Weights of a small GPT-style language model, trained from scratch on English Wikipedia.
Size: 26 layers, width 320, 5 heads of 64.
Training: a variant of Adam for these matrices, 727M tokens, 5549 steps.
MLP neurons of a small language model. Each row is named by its layer, matrix (gate and up: input weights) and neuron, and shows model dimensions 192-287. Each number is 200 + 20 x the weight over its row's rms, rounded and kept within 0 to 999. A neuron's up and down rows have the sign that makes its largest values positive.
A block is one neuron, or neurons of one layer that tend to fire together. Before each block is what it responds to, as a language model described it from the Wikipedia text at the highest values.

Responds to: Phrase-final word endings
L23.gate157,225,192,227,218,229,190,202,194,187,195,173,196,191,229,195,205,232,177,230,182,148,188,208,221,199,201,193,193,218,208,183,216,215,170,223,216,184,226,198,202,210,209,204,202,204,214,192,177,235,174,216,200,214,161,232,174,212,213,185,212,212,190,203,232,182,159,212,190,221,230,251,170,202,193,211,209,235,193,209,184,195,202,143,179,189,207,188,195,164,198,210,192,192,216,206,232
L23.up157,201,204,170,177,212,190,194,206,168,203,247,183,187,198,207,219,201,155,213,190,176,204,199,226,222,224,199,206,166,217,187,195,249,200,224,166,177,173,214,175,185,256,202,220,209,187,190,193,162,211,206,205,205,199,243,179,191,179,166,177,225,191,189,195,181,217,212,218,182,190,184,186,197,228,209,201,205,158,164,177,192,224,230,199,222,195,188,186,171,193,227,209,186,217,178,206
L23.gate181,226,234,187,205,201,221,215,201,173,225,203,191,188,203,220,231,217,199,212,196,214,195,209,201,223,154,176,180,198,220,198,231,218,191,170,209,194,229,215,232,214,206,203,195,193,222,202,190,241,211,179,186,189,164,190,217,177,169,179,215,214,200,171,200,170,221,227,206,207,179,216,182,190,187,204,218,207,203,215,202,199,215,219,207,174,201,197,254,179,201,159,207,217,205,207,209
L23.up181,229,216,207,217,236,181,192,198,215,218,245,205,188,175,225,203,207,226,201,183,232,205,190,184,185,220,218,220,199,192,166,188,222,191,176,192,197,206,241,189,180,240,205,210,224,195,215,184,200,212,206,215,214,199,236,196,188,192,177,178,207,187,202,182,211,194,213,193,228,205,227,202,199,211,202,244,188,201,177,200,186,221,255,231,224,186,218,190,173,201,198,212,203,215,210,198
L23.gate256,215,214,195,200,193,209,196,223,191,202,185,197,206,209,248,222,203,224,189,177,209,212,218,171,199,206,221,203,203,178,203,194,192,211,210,176,171,180,224,229,156,212,165,193,190,185,216,185,176,209,222,166,209,162,246,202,180,146,255,179,204,200,229,226,203,170,193,214,199,222,192,203,227,202,204,173,174,162,217,200,191,212,210,197,226,198,223,177,214,217,203,192,201,189,204,213
L23.up256,204,197,196,217,219,203,178,200,200,240,183,205,216,189,209,191,174,213,213,249,226,204,195,202,161,202,209,201,204,214,177,209,201,238,232,204,168,186,222,188,205,212,206,223,211,240,209,188,187,191,213,157,207,187,193,171,175,196,195,208,181,198,237,217,207,210,186,204,234,190,222,213,181,210,183,204,181,190,220,189,192,195,179,174,226,189,195,185,189,186,220,202,236,239,215,255
L23.gate498,207,199,196,189,225,195,170,132,196,241,213,223,222,197,177,177,220,187,241,215,187,220,230,195,208,194,201,200,211,200,193,205,206,178,186,175,213,194,201,196,229,179,188,202,201,214,187,219,185,231,197,201,215,199,199,172,222,182,194,204,175,175,216,186,225,188,180,164,242,205,211,242,220,214,202,184,191,192,186,166,177,232,199,222,218,195,176,181,183,199,238,149,235,209,179,230
L23.up498,219,191,201,171,223,183,201,170,164,198,181,154,196,164,209,149,178,181,242,186,208,216,237,208,214,189,185,195,204,237,201,195,195,196,192,213,182,217,215,166,188,190,206,209,221,224,176,211,183,194,218,174,235,212,172,193,202,209,240,199,184,193,202,197,189,204,210,230,189,192,203,196,219,224,206,219,203,199,226,212,191,199,163,208,202,218,189,223,185,185,192,202,214,218,189,181
L23.gate687,236,240,208,214,178,170,156,211,182,202,180,203,177,227,178,210,216,219,216,166,185,216,192,205,155,170,185,201,201,157,188,167,222,182,198,201,227,198,205,189,198,202,209,214,193,207,196,209,189,175,196,182,177,204,193,171,206,203,177,189,224,204,201,232,199,195,234,205,199,193,203,189,185,207,229,192,203,174,211,217,214,253,186,212,193,215,245,198,233,239,194,221,180,225,212,198
L23.up687,186,206,224,219,185,171,160,215,218,219,238,205,207,219,181,220,206,180,196,185,196,182,234,217,203,188,216,223,200,191,211,214,217,183,210,218,205,240,215,192,192,204,193,217,194,202,223,222,223,185,224,223,196,195,180,195,201,200,195,208,209,213,180,186,220,197,215,236,214,212,181,173,163,181,214,210,220,200,232,192,173,191,172,200,208,227,190,196,187,207,203,213,193,202,167,222
L23.gate1008,241,197,188,184,197,186,218,223,190,228,181,184,219,214,170,202,149,203,221,169,212,193,245,197,212,174,198,234,201,221,186,203,214,187,160,217,190,210,220,191,159,214,210,217,161,210,208,203,190,190,226,189,211,198,253,199,181,210,202,171,211,211,231,245,186,172,192,212,226,218,222,190,212,248,213,239,218,167,182,194,197,218,180,210,217,202,212,152,215,204,220,188,189,200,180,151
L23.up1008,170,191,213,231,226,206,173,203,198,194,210,171,203,184,248,161,200,190,206,197,187,164,203,201,191,212,198,211,200,195,192,186,248,219,212,202,169,227,207,199,180,179,163,186,187,212,242,198,185,197,215,191,199,187,202,193,182,175,194,204,195,200,238,230,194,194,216,198,166,181,214,176,204,240,238,224,203,162,172,204,202,158,194,215,191,222,206,199,191,203,206,227,225,226,197,222
L23.gate1063,184,206,188,214,198,210,201,156,213,200,204,193,214,209,160,194,160,192,188,211,230,222,174,224,204,209,175,187,186,225,222,197,170,231,179,141,184,171,240,199,213,160,219,201,193,209,185,224,168,181,209,210,203,181,206,183,181,215,176,164,199,193,206,212,227,224,201,205,190,215,170,198,188,239,179,198,194,186,200,207,185,208,201,156,247,188,196,210,188,212,169,203,208,206,193,212
L23.up1063,221,211,199,203,205,175,193,226,200,204,190,212,215,227,206,217,201,212,235,211,179,224,181,181,195,190,199,218,207,199,176,225,213,232,180,176,197,164,195,198,217,206,193,238,188,215,185,166,209,200,220,224,163,179,227,179,218,201,184,202,207,215,208,216,214,208,203,207,223,206,196,198,198,208,192,188,197,235,205,184,229,168,210,194,174,190,190,168,184,225,235,166,202,167,208,202
L23.gate1237,200,204,223,224,212,209,169,224,179,218,213,188,205,263,213,230,213,192,203,206,206,193,197,219,205,181,178,197,197,183,217,177,226,233,224,174,235,187,205,204,214,195,180,151,222,194,200,171,216,191,150,203,226,165,210,165,219,194,179,224,200,192,222,221,212,211,173,198,190,209,165,230,219,213,212,228,188,183,203,192,191,215,215,212,199,228,181,185,209,238,178,171,189,236,223,178
L23.up1237,222,188,182,213,185,254,180,176,188,243,183,171,217,228,226,205,201,213,179,177,210,176,197,195,207,182,204,177,167,175,192,197,181,201,204,221,219,208,194,156,195,184,178,217,226,234,200,219,182,188,191,186,195,208,184,192,193,181,220,218,212,190,209,207,212,215,177,182,225,206,175,231,213,226,202,224,207,195,190,184,197,200,208,223,181,242,174,191,173,246,168,204,194,203,223,191

Responds to: Sentence subject heads
L12.gate57,230,201,207,207,200,205,210,191,193,157,197,219,218,196,155,188,192,220,199,220,213,196,207,174,202,186,213,177,217,179,200,239,212,223,187,194,173,204,200,183,184,206,180,211,223,244,236,202,179,170,216,201,198,218,186,173,207,193,214,173,200,197,216,216,242,189,197,186,195,168,196,192,162,203,179,236,204,186,202,201,181,217,184,198,194,235,196,211,168,200,218,185,228,207,232,178
L12.up57,219,202,229,212,214,191,210,198,208,211,232,185,198,209,214,188,245,200,153,170,179,191,206,194,196,221,214,206,185,218,194,216,201,190,180,209,185,213,222,183,200,194,185,228,188,184,177,191,172,197,192,176,159,205,202,193,225,166,209,144,195,222,210,200,188,212,164,151,183,208,195,215,230,198,197,234,184,214,212,189,186,212,184,233,230,224,210,169,196,175,200,216,228,205,200,201
L12.gate974,240,169,201,225,172,200,209,197,174,204,194,194,213,171,181,193,161,219,206,178,174,199,227,209,183,225,206,194,165,205,200,208,199,222,177,196,192,180,244,158,258,158,239,148,195,146,192,203,175,152,166,181,158,196,183,192,214,200,191,160,205,200,185,227,164,198,196,183,161,215,203,196,225,210,197,189,211,156,172,206,215,205,193,186,205,185,219,220,194,195,197,215,197,200,196,164
L12.up974,215,162,197,209,174,165,225,205,175,213,210,155,208,206,234,196,195,202,198,163,245,213,215,186,205,218,204,184,185,204,221,215,204,213,209,187,225,221,177,157,213,190,225,183,207,193,188,200,190,175,222,179,173,215,200,178,165,218,221,174,189,181,198,211,240,222,190,180,178,218,194,206,201,180,188,222,199,220,180,177,213,227,216,192,220,197,219,198,159,199,197,186,205,223,202,217
L12.gate1075,212,204,194,184,166,210,206,202,157,192,193,176,188,209,227,205,178,199,168,219,205,184,196,199,203,207,203,170,214,201,217,211,171,153,213,190,201,198,222,169,177,209,200,210,179,192,181,209,202,189,180,235,191,193,212,194,215,198,209,150,166,166,202,190,225,205,201,175,187,213,190,215,192,201,156,222,193,225,215,181,200,224,181,193,205,204,199,206,180,187,205,180,180,226,237,197
L12.up1075,178,169,193,167,215,227,214,202,166,195,181,190,217,168,203,200,160,175,205,195,174,174,237,189,211,189,210,216,229,215,189,211,214,215,132,213,216,210,184,187,219,200,196,216,178,181,197,191,207,190,204,186,214,181,203,209,212,199,188,187,210,155,190,209,212,184,200,197,220,204,180,205,195,237,197,263,218,199,191,214,177,214,202,165,208,179,208,168,220,196,191,215,216,198,202,209
L12.gate1125,189,218,218,177,169,188,202,212,205,150,228,176,197,235,196,227,187,172,204,198,210,176,195,224,177,218,196,217,231,217,249,205,177,214,203,226,179,200,240,177,187,196,206,183,194,163,206,195,205,180,167,194,196,184,242,176,225,142,214,146,159,162,206,172,220,216,210,173,217,160,208,230,204,209,163,227,209,170,187,178,183,198,183,202,225,200,227,200,199,189,205,199,194,234,207,205
L12.up1125,188,232,205,184,177,192,209,216,223,168,224,183,202,214,218,212,200,193,205,205,206,143,208,193,165,210,220,233,254,214,225,195,170,161,205,191,184,229,224,177,210,221,166,187,210,222,221,203,180,146,167,207,175,176,210,205,182,185,191,176,193,175,207,161,216,191,214,172,204,185,186,221,148,214,183,219,202,213,173,204,198,209,182,209,192,183,215,206,221,196,192,205,188,230,246,193

Responds to: Head before complement
L23.gate22,203,227,196,204,188,196,181,189,223,173,209,191,211,210,205,196,198,204,210,172,200,173,201,205,243,171,205,199,179,176,209,209,217,222,201,206,191,183,201,202,191,198,242,223,198,208,191,197,203,212,132,183,207,196,195,194,233,198,188,210,196,194,171,252,183,194,190,195,226,228,213,168,197,185,181,194,210,193,220,199,214,197,158,207,205,172,215,183,218,204,190,196,181,170,198,202
L23.up22,198,224,220,178,181,206,177,192,222,218,174,213,210,187,191,209,216,201,188,212,214,219,171,182,208,186,211,196,217,248,199,195,198,208,202,235,202,216,181,167,184,187,197,193,193,180,200,198,182,226,208,221,191,165,194,256,187,203,244,181,188,202,197,197,227,177,201,218,177,182,172,219,180,217,215,185,222,219,193,193,224,208,178,176,215,225,235,196,207,194,187,166,213,203,186,249
L23.gate326,184,166,157,200,170,204,167,213,191,195,177,223,181,242,232,174,165,211,179,179,176,166,176,208,204,201,202,181,191,236,226,222,205,204,224,158,174,201,246,197,183,217,226,158,208,230,205,211,211,204,218,164,180,166,255,201,182,190,210,172,196,164,209,178,241,183,177,215,181,168,217,213,197,198,237,180,193,231,216,198,212,192,206,203,194,162,188,177,187,178,194,205,202,223,178,184
L23.up326,215,143,187,181,212,179,215,232,180,236,209,188,217,200,209,230,169,206,201,185,255,203,173,232,173,195,227,168,152,174,215,199,186,180,213,187,183,208,212,181,204,173,200,209,204,176,215,200,194,220,219,172,172,155,213,195,189,151,194,196,204,200,168,189,227,177,207,234,175,250,171,190,195,209,198,201,195,199,185,219,194,185,214,202,205,211,202,174,212,169,158,194,218,212,197,201
L23.gate376,210,195,206,185,188,164,216,230,231,149,224,194,211,228,169,188,168,202,218,208,206,226,207,224,206,178,179,190,197,201,227,218,199,192,219,195,186,202,207,191,246,197,194,165,240,186,176,181,252,178,228,180,202,177,212,175,192,168,184,238,204,201,216,210,210,200,187,183,179,200,214,210,231,195,198,199,186,172,183,180,188,220,232,216,207,172,185,210,176,234,223,160,210,220,137,214
L23.up376,224,202,195,211,199,213,187,174,153,212,217,214,185,217,216,206,154,209,208,219,214,187,192,223,174,190,186,212,209,211,219,200,212,205,185,215,191,174,207,212,182,213,184,176,194,191,179,222,216,212,215,192,213,179,207,204,204,211,198,211,229,204,233,202,207,209,213,147,216,186,217,201,241,243,189,193,192,213,203,195,198,211,259,195,191,187,220,201,167,224,225,145,209,204,192,209
L23.gate562,188,197,211,257,176,169,185,173,202,199,196,169,195,203,214,189,204,185,213,189,177,211,192,223,190,197,199,204,169,175,201,188,217,171,215,186,224,174,223,200,212,187,202,179,187,187,159,161,211,208,199,206,198,139,198,205,246,181,220,204,188,175,186,248,202,166,223,165,170,192,181,196,218,247,196,192,181,202,200,217,216,172,208,203,225,211,218,199,188,206,197,191,217,185,235,187
L23.up562,203,192,203,222,200,191,178,209,188,172,176,209,204,212,199,189,236,218,166,197,205,184,173,197,167,183,169,196,225,221,190,229,183,191,187,238,175,166,214,226,181,210,228,189,218,216,199,191,207,218,169,213,178,169,181,194,198,169,201,168,199,174,216,197,221,219,197,213,211,191,237,206,182,218,176,191,221,231,216,213,217,174,168,203,187,234,216,207,207,218,180,245,223,191,179,207
L23.gate673,201,195,202,230,187,198,196,198,208,221,223,223,191,209,192,210,202,206,194,202,191,177,210,205,199,194,170,206,205,185,221,212,142,219,196,190,205,190,233,226,206,194,186,213,218,232,191,181,215,171,181,219,217,167,236,183,218,192,181,212,171,166,230,213,201,201,219,219,190,214,205,212,224,208,218,150,221,211,183,218,225,198,194,165,183,196,158,221,219,217,204,196,223,193,173,219
L23.up673,183,180,269,221,217,181,238,233,230,227,232,206,178,212,261,200,192,198,178,197,190,201,207,189,178,142,178,214,207,212,200,195,196,185,189,190,214,215,195,241,180,234,151,222,199,201,198,205,209,200,186,198,210,192,205,235,206,188,196,255,205,179,211,199,181,205,213,193,227,201,204,182,224,191,179,223,210,236,177,189,195,194,200,230,189,199,203,204,187,205,205,191,221,204,184,174
L23.gate875,222,181,210,220,196,207,168,186,191,190,198,234,188,205,222,217,177,190,156,197,212,186,189,170,163,196,214,221,158,203,197,217,212,168,186,191,214,192,217,232,176,151,184,167,211,172,241,175,220,202,188,198,220,182,218,205,193,154,194,221,180,162,195,176,224,207,191,208,220,243,231,197,213,223,201,207,145,220,211,191,189,211,212,207,190,187,167,174,218,182,174,167,193,206,168,190
L23.up875,224,184,213,197,201,166,183,189,191,181,181,192,217,219,238,194,223,220,196,151,233,208,207,223,162,194,185,209,201,218,193,202,221,189,229,170,175,161,211,239,224,200,220,179,208,225,187,221,220,227,193,190,205,209,198,158,227,179,193,233,197,156,188,210,230,179,171,216,199,201,173,140,206,180,193,205,212,197,153,177,206,214,236,235,180,218,178,168,204,171,172,200,220,221,175,218
L23.gate1045,210,197,191,203,162,216,195,154,201,169,209,228,204,206,170,241,210,199,220,202,207,215,239,215,176,202,182,227,198,164,176,185,227,198,191,214,204,217,194,178,218,172,206,175,215,236,219,172,216,233,215,179,169,186,203,170,281,212,188,191,199,196,257,219,222,163,216,195,171,199,188,237,180,231,197,203,218,229,182,216,198,198,186,222,226,207,173,190,224,204,179,167,233,190,200,183
L23.up1045,196,182,173,222,206,181,189,196,206,200,191,184,204,189,194,204,166,196,195,165,214,210,193,234,215,192,184,204,224,193,173,209,170,175,213,207,193,160,207,217,208,189,202,193,190,170,196,194,172,170,198,220,192,188,168,198,241,203,195,156,196,188,206,201,198,173,212,228,229,174,195,220,173,232,195,230,197,195,197,224,208,181,183,219,194,220,164,223,175,218,185,194,224,181,169,196
L23.gate1156,194,196,215,193,183,208,158,183,217,211,212,203,154,215,215,223,215,220,204,190,175,192,201,205,171,194,208,247,221,178,243,203,150,215,189,187,209,176,202,220,180,210,192,193,202,208,206,178,178,243,205,211,175,186,199,170,235,206,181,188,196,143,221,225,226,211,202,200,195,193,167,200,211,200,205,196,226,210,204,186,205,203,197,222,213,193,190,198,224,212,168,227,189,202,192,192
L23.up1156,169,193,208,171,236,165,188,183,227,228,207,198,164,224,200,195,203,223,202,197,207,183,188,200,181,214,159,178,188,192,205,182,242,205,242,206,205,194,193,191,189,192,219,171,221,211,197,217,254,218,205,176,160,194,227,216,208,180,187,246,215,190,203,214,206,180,233,198,216,183,187,206,215,203,210,161,229,184,180,199,215,196,219,243,178,211,204,183,198,187,189,205,201,204,240,198

Responds to: Word-completing suffix pieces
L15.gate210,190,175,202,224,174,192,158,212,226,215,239,215,197,207,240,201,174,192,193,180,213,207,232,202,186,203,186,224,206,207,209,183,215,185,176,193,224,205,234,196,214,209,215,215,158,206,223,184,180,192,226,179,207,192,196,146,220,181,193,192,205,197,214,198,174,238,207,167,182,192,202,184,173,189,229,197,200,172,198,197,199,226,194,204,202,208,195,178,230,207,197,139,221,207,232,186
L15.up210,194,197,224,192,212,152,171,232,224,197,210,224,186,199,187,212,166,210,221,221,204,194,222,223,187,187,224,215,186,206,205,202,201,177,175,252,164,220,198,198,219,198,205,226,211,226,236,226,199,204,213,174,203,234,199,182,165,177,156,157,196,170,200,188,176,227,208,170,213,207,176,181,185,238,192,223,202,183,178,219,184,212,196,210,180,202,185,203,193,170,172,182,234,236,210,188
L15.gate357,228,182,203,191,210,224,171,190,196,168,227,198,202,223,162,211,192,208,172,196,214,199,197,237,212,183,173,219,202,188,195,224,191,229,223,242,206,168,191,173,209,171,234,211,213,198,216,190,175,210,223,199,210,183,243,196,216,210,180,169,200,205,232,202,200,194,216,212,212,203,228,184,209,241,188,210,222,218,222,216,173,224,196,185,215,172,187,148,177,206,209,190,211,183,193,248
L15.up357,237,227,225,239,243,197,188,174,212,189,193,171,222,197,191,220,195,191,190,210,198,196,234,212,187,191,179,225,196,196,202,211,206,187,210,243,232,212,219,176,201,171,196,221,223,201,202,197,202,167,223,195,209,190,207,223,197,218,242,184,198,221,231,199,195,216,197,195,219,163,231,226,219,193,197,214,256,208,209,222,178,216,188,182,233,214,196,213,157,206,239,191,198,218,229,191

Responds to: Transitive verb endings
L15.gate339,198,214,204,178,202,244,194,201,189,208,204,207,204,215,211,228,191,219,213,208,227,202,202,212,211,195,205,168,250,206,240,193,196,219,184,152,193,184,188,182,170,197,202,182,190,219,210,202,188,228,203,203,178,199,197,198,209,163,230,217,218,216,239,216,218,179,212,207,198,197,180,220,215,215,184,195,167,209,203,201,188,212,220,208,194,231,212,184,171,241,197,180,215,182,218,208
L15.up339,168,243,190,208,187,197,185,223,208,176,191,234,205,173,180,189,176,206,195,197,210,217,218,209,191,168,198,229,201,197,212,220,179,186,191,225,199,233,204,182,236,201,189,242,224,216,206,197,207,185,200,201,176,202,195,224,181,172,202,201,212,223,196,218,220,188,177,195,153,220,183,172,175,227,174,170,192,164,192,186,183,192,224,196,218,184,187,192,238,188,207,208,206,220,201,189
L15.gate945,199,192,223,209,205,199,183,199,204,188,200,233,204,214,166,215,155,197,198,193,205,211,202,201,208,175,241,164,196,182,195,196,227,211,179,177,186,172,187,168,223,160,206,200,160,208,220,175,175,244,182,222,192,179,215,214,209,215,185,176,184,178,205,238,204,185,206,187,242,241,207,179,253,243,223,193,194,222,208,177,222,203,207,190,223,218,219,203,185,158,186,197,218,223,200,212
L15.up945,194,224,201,189,210,245,195,191,207,200,215,209,202,213,206,175,206,202,167,193,181,186,224,192,196,194,210,205,205,189,180,198,166,198,171,187,178,174,176,222,194,180,249,199,197,196,191,182,160,208,210,212,192,199,210,199,188,194,210,206,236,163,212,205,200,198,187,193,182,200,192,217,230,168,174,185,182,220,204,168,215,183,198,225,174,181,203,148,215,164,209,208,242,211,198,190